Weights of a small transformer language model: tied embeddings.
MLP neurons of a small language model. Each row is named by its layer, matrix (down: output weights) and neuron, and shows model dimensions 128-223. Each number is 128 + 24 x the weight over its row's rms, rounded and kept within 0 to 255. Numbers have three digits each. A neuron's up and down rows have the sign that makes its largest values positive.
A block is one neuron, or neurons of one layer that tend to fire together. After each block is what it responds to, as a language model described it from the Wikipedia text at the highest values.

L4.down67:080146164100127136053158115128137101107140108137074116110111120116106128134107120114125138084162091152096142121117124125167107139136054103123132135106119175124119172068153126092145099136151121110136124120106147093158125122104141136126134167131149144111107120107125115135086135172161098131
L4.down367:132113133143116112127134166190120117133094141101132142102148108099136121126112108160115138119068154102142130178150103110097151124121158149153103083127066125122090155130123127157103115129110135163131097113138120129137121132137175126133112148124175110115091117155132133075123136126127122147
L4.down738:151121157129158086180137120132120088125114115169117079123164111123111117150122143123146130089104157138147121156171126122152136150119135099134147149102105145177133142076111138175149139127086160133108106101153157136141160152136121111150084121112156106160157122177124105136141059109114129105
L4.down1428:140146140155131113157102110122111115131130105129147134145128136091115133093103132109096106119142124141136127136126136131140098126132150088115148142137131134109101100137112139143136134167112113135118113095138151149150135138108148130096111161130079135126123133129115087129114112117133116097
Head nouns naming a study, work, exhibit or organization, often after "the" and referring back, such as research, study, exhibition, film, company.

L5.down1738:130138141138121096056146143138110118126144113115103126125091132159140170127114173154126150117137161114159129118087160129110177156091131142101155098127131114113072148148117150120123153104127146114126093154140158157113157140142092127127155121156095142146108132114177153090083138139163142120
Adverb endings (-ly, -ally, -ionally) or whole adverbs, often just before a participle: locally produced, federally maintained, fully ripened; also well, North, South.

L2.down62:134098118116111161056106155114139138097110091102167172151064152137160161162118099134113153167118119148125100125152134101082107113125110139090176120137125172105139132093145134116117136156149173146183131091120163109110113120156086095144152151144122148136102129117125155147138093143126119097
L2.down249:142103143091131134115183085157129116141152114079136082104121134124128117131120119113128125144105145161143075121103138107110093137143146151098140168128101147159126130128146143160164157077140177159135123114140168064122167153132093139185102128118136152137117177084119128143119122112145112124
L2.down474:130129123145181170103107153132117091127069132121130142136097107099131101159100129137107108116102097152167152108123106141123112137126131147147183137090132102114143131120146104076128151088114118152085108130142115110130082095139126130084184135111126123167126074120135162117132150140129134108
L2.down537:104132106120154122113137115135065095101144094106115157171115152113142109121196130102154141144117136122092113114125156142144132162154137121162115126119174157154137135110135126141104135125125126126132158157071141119116118148122142138165091154131119156117118141128089123140130105116082113147
L2.down572:122099094117137112109133132111140091151158158107117135140126142100128124198114157083154106117148127154153119137153104133133129162163100086147099142141100091173084120095120176100155153071111111170109154152141117157118099140091088145129158121124149120129094125087097128128163121117177061115
L2.down897:106138107169125104128159154170162132136095148120128076140100074144144143135114146142167114122130126119125173117132149116163149114147142111143110119131118090095113137110106107160134163116123115146101118164153135151121130101142133113149141144114129146116135145085122116072088142072165131158
L2.down1081:147129110110164154132144143132129176135126150108083117121149104126173128113109143138127148129125107145136152107148152138152091135134171093111144187103150088112108160129141134128103133127150095129170126175119153122149133172160123157104202126131149109110133181139152162147131110092152119126
L2.down1090:135122147155169110190140119113121143134122167123160163112088149096109154127085151125111104107140163143115182133167130130120137136123106143116157144158085171150090176168097164135111099132156139111149133115100139141130156088113101143087149117141130104157146127124164117141094129071167128150
L2.down1369:085153162109169132141145128180091135102136108137115121141141139133138126161121100074139147119129159167108116201116116131106125095103145135114139161158106128106114106152147161160137123133177128132143136171056079094146109173149157112149098157132102137121119122121131083133146139082124068117
L2.down1424:143138118176117120142082150134107181100119133130111165124131146116105137130140129104121109122107125135130160136138135107142148150140126142140157128151139153103189133167169148141124167116123110139127169134121100100098110140121130118147127061085091141129140113098138093105151146187149145127
L2.down1463:124108130157159127129132157124138116117186122106079157099114137129122164084120121110133129116101138074160085187106160131138122099117153145139081139121122132140120162097093148130132116111137139171151063133087081143138091136122133112156143126142133143090146165131115106131126157132086140143
L2.down1502:112122116111189141123158122134117076130147119115114126127124130149087137075086157168099104134115135109121142095138105112166124084159112113143165154135135109123115211153126126130094119178138129119130149137121141136188132155135132081108156139160132160162084139142156160132116123162151098105
L2.down1776:155122142114125100084130123104106163108163104138108129144069155103058151119135152111123099132106132137153167091146134140134120107134111155113067160114102139146130091117114148134158146111106162173160144126103159115130138133138159134079098125186093127144100127128113143136110144185151133102
L2.down1816:113098127119190143034081142135123120115150132163181128136125099164127103127106143137097143130123122122095115157165108128136122121140145144138113152095144114141127179134131112119096119129137153162125112127106149129184144123094070165118120145138111129142162164190136119115142129118142124099
L2.down1956:104105145117141116128099143161115087110134128193099108142131131168148096136099093126136118131152172149125105123111119171118097080150133113163151123099109129100119103127147100090103124150110146148130101131120117080105085137110117136094155149075105132133151134092135095149124115156128101107
L2.down1983:102123108124101135088100133139125148131127122163134144166078141141105090163123131116133100129143159129122112156163175131159124112177116121118144157153154093132132109134108121143118156112165138121166154116122107105106158117135054116123117119165159134097155155139111155129116117091147120106
Mostly the token real and its word-starts (real estate, realm, realized), plus adjectives, adverbs and participles after the, was or is: final, officially, considered.

L2.down165:093138112112078122113147125159170115092125101082113129113134123122189155105165152145105103066142113140125128123127134151144116091136112110109129116171112130104183104172180112128101112147119174141125154110144147141118138119134142123078118111131089159139113121077114091124085121079157143113
L2.down343:153141157132152142147148111151140058130175141150149105094146114125085097155132138118169181105145125115138106140117093146119144143123138158128151093117173132110129100102109117068142128112098116148133110067129135120135113104143141159127092095132140140156118147134113123156124123122104144112
L2.down436:100101139188135163132115142140135084151153121137136108136099081097124103105097151145153113103133090106121106117135157129134137117116139126148098144149102154113118120152166133121153141135119121120107120138133092089136149131160123122160124107110143122122116098153080127117131114130125103113
L2.down577:151121120128127115148127123112170064142138154150135138115136106106131150103120126105127126136160108096145153149122159100148139161099129139111158123111087109137145121156142106143152154113166134078129148118138142123119103120167133119108130130138124134085129085098141133127133131174127068177
L2.down589:117129162159096109123134100095146101137123154103157111119111097098121123138145165122092144131143107118146128119126137120164193117151157157092087128120140131149125102135145152163119121139170132107128108130154148097158134101071135148186145116156124124126113108132174099114142122076109118141
L2.down679:100108165180113124129095148142138123118111139139195133119149144138136168120125109090100151116087168068091118149128113116142091144097113111094129108172180148161138167147120152156151134124109099142164134107129136129127171104134157126110133146141121135139139121146151159113117147062130132121
L2.down689:133106116141151124185115119115113133129168161108158130106191153118123084112105167138116115083136129153087157127138122133079104164138120078120128124131123135111114124097154167134148092120105135141123126132130111123152120080128163131138151135127126118121122119161104124130131106064140115135
L2.down699:098147146111120097164118086095093106118114131116116132123118150138117114104142114093131109129158114116118133125099085131115102123100135152139130120083164143142158123114177156127113155076115159138137146116124155125086162131121127158083138152087129143138117136106098126129126132123078099105
L2.down788:098147140149118128140132128124165151115148123147153112157135145127154096135159126138183132105146122095137113113145084122132092133135140149161118136137124109119098138159166106096153124174086096083108098091158140100137159114092140134127162143100115124115174163142106138109155117088147120164
L2.down1547:116113120139182113163133154109121061120143123154135108129150158133144124117086146133092167128110121131128107168125142136134121153107114141117164110139148146156141130087123131132137111107110110091105193129149140167144140091124179119157087118102077121169120099079086127111119092134153120162
L2.down1733:100087161174137116140117151160084099130095140160166117122110197090116112112132131120173117161088135099120095133168123159119122134123116124108143133129140102069132162106130145112142141111109164092131108089108076126140108160130123159124173078192119152146089125125134141104111123139140096115
L2.down1801:156127103156084094154134144141117152106139116161139098118086109097143136105117139151147112120099102096124112108128106129126143141163099125138144164143158116129113151068135088114117119096132093139115155119107136099125131112102082136154120149102142124108145133134139154069101099163112124135
L2.down1941:121072083123163123108135145179167130098143152124132129124127124100126168113075146139098065117158133084127099112093148104162111122111135125104160111144135088115139102170157152126135151097131125163158154135141139109135163116141095108120119086132110079103141107103062118099125099107105089101
L2.down1978:169102146123115132143134094118111140153120108143102132134112076143093086105109074124115132115124145053120137117190159191135115141158099140129110119113121164145094119089131147130113138084121176148162101125128121107113150151152155125114138114146142133121165143151105073120142131116161114130
L2.down1985:114110108133169133188122164153114149111095118104128158107169161091144135163106149114126099135137097109154113100142091131095099143130145123145131143126065123137115157115116185169167093131104140100141132115143106131102148103094105160130139154105141146184122086117119126107115119019101081100
L2.down2027:136103124116101128077136102101161137142132164139099116147154137157130123115107156143142132106090108094109117081143141098142114112089148124105105126150172105114118093111182095150091137119106150140099136126136099153103137129098167161130106148105104116121109150182117142077128155118111130130
Nouns naming the article's subject, such as film, album, EP, series, company, club or temple, usually after "the", plus creative verbs like released and directed.

L4.down864:107164185149133143167096105099143088154117070152097138119149134102158171104153148121143104110143142134160133123130121135171149127121132136070108100180092145163135138147121129112086124110127140135134092135123117171121172161092123148096108152137131157124179144183140072162121102180093147084
L4.down928:102070171114119111053139144140110123127100141106146118092172127137129070124111153087144104090119104138126166139125150132112097091101075142099147102126092160129147103099115145121115138157135130124163113127108135096125119130127162116139124100104112134107145130104147149085136108132113140121
L4.down1336:157165178114155096124083148120098142128128168174124138101099114148108069106077124108072123135065137129165130135101103128139144110143158131142132173114146131140135106116145151119126163144132103126161146092131118145125101131153103153122055077105136104159159124160133104144156114173122103128
L4.down1702:108105110116116146094094168130101112108107135146136128125113133134185141122110144131093093133100113135118160131129122127099134127113114147115155111142146121123191133133115074133114128119095183156152085126151116157139122124095163115138148143159142157109138142140151124077121100131105128100
Past participles right after a form of be or a noun in passive or reduced-relative constructions, such as was organized, is derived, laws applied.